Part of a small language model's weights.
Size: 9 layers, width 192, MLP 768 tanh GELU, vocabulary 8192.
MLP neurons of a small language model. Each row is named by its layer, matrix (up: input weights) and neuron, and shows model dimensions 80-175. Each number is 500 + 50 x the weight over its row's rms, rounded and kept within 0 to 999. Numbers have three digits each.
Before each neuron's rows, "fires on" lists the tokens most often at its 100 highest values on Wikipedia text that the model never trained on.

fires on: " “", " Succeeded", " continued", " using", " called", " Preceded"
L2.up624:543447531535559464542564514474437463523495518417413464620489470505456424447444397478431485522565546550501437437435462435499593539541470497523455545533556527495536480526608486604479545587476437535491499494521466517541490470464445494521469474543521419487497509312556473499586495505497448469

fires on: " to", " emb", "sq", " do", "do", "c"
L2.up374:496507407522417462502463543472566481501535522458496530478467419541526572494429500489412533445497479637488525508415508543604570537427554508451531589468531523437504487498450443436444396541501504567453476496592479473499430451557486501459489521503502418539582481419538492444525557576554520449

fires on: " film", " Film", " Red", "Film", ";"
L2.up599:476502528496474470523443482477486552521476523567508500530373425537431486429555515451441511579538509441494507535507432533550609552531533484431534583549429533478519412446494513537453568461468579511460520505526507489482577358452532476555459515562503487432487502437536523434478535455550519458

fires on: " Mo", " Az", "amo", " Div", "ala"
L3.up615:592608417549487436458453524436514539620500479552522439488515354532595543448438496529505496523583495427434489480484450425466593521413574498496582505489468493536498520444484427518546598551469487448475469425596486465459476458479548487550397408498476501486511416546499560400453476391519552426

fires on: " other", " site", " member", "ar", " prominent", "ir"
L2.up652:605531469498514606516469529467477460545522515480473540461467515467449478487510429545502526534471561477548545336540502461530547547533529513509527518459480540445484465587459507484486458451477504511520505443563584576448563413508428442509506482472516520520566545416557419614571469453499438562

fires on: "°", " stand", " debut", "″"
L2.up128:416549514506469456546474622623519489413563517497470552468434463456516475493463599502471508479495471560469521482494486502559562492472513486458459468509477518517510456553494488469499427499513506480523387457457644575555555459449548504459436451523496413516510563393541486446465542462471569537

fires on: "en", "in", " Edwards", " goals", " Stadium"
L2.up454:507460492421495537584566491495474463437596535441519407494500536486445506531438550493618501534539566460508475418506487471520494461531486410527539561498470585416573506545546543558359500531476480584543477477547599464486523493473472501510551595496459468497509608449478466471495447437473516565

fires on: "sc", "str", "vi", "hr", "ser"
L2.up265:559532483566515427512608465448548474488442513559462351526616487522524546502491453575570522539581488541444503500486613572576550474558532494476475487495539485457476418471476508613482532592447549513458579436497462465376439457425526479430528605533479430429460417538541472468532575423487479495

fires on: ",", " addition", " happen", " occurs", " exist", " such"
L3.up582:480531485475514460480447545523527450480504489562435508609397518525485510486519481516485450569500502478534550501516479464565565597471504557442469450490548583420480566477525481497538420498455512515502577459572464448470520466593569551512488462607530401585545585554407497494401586486540489509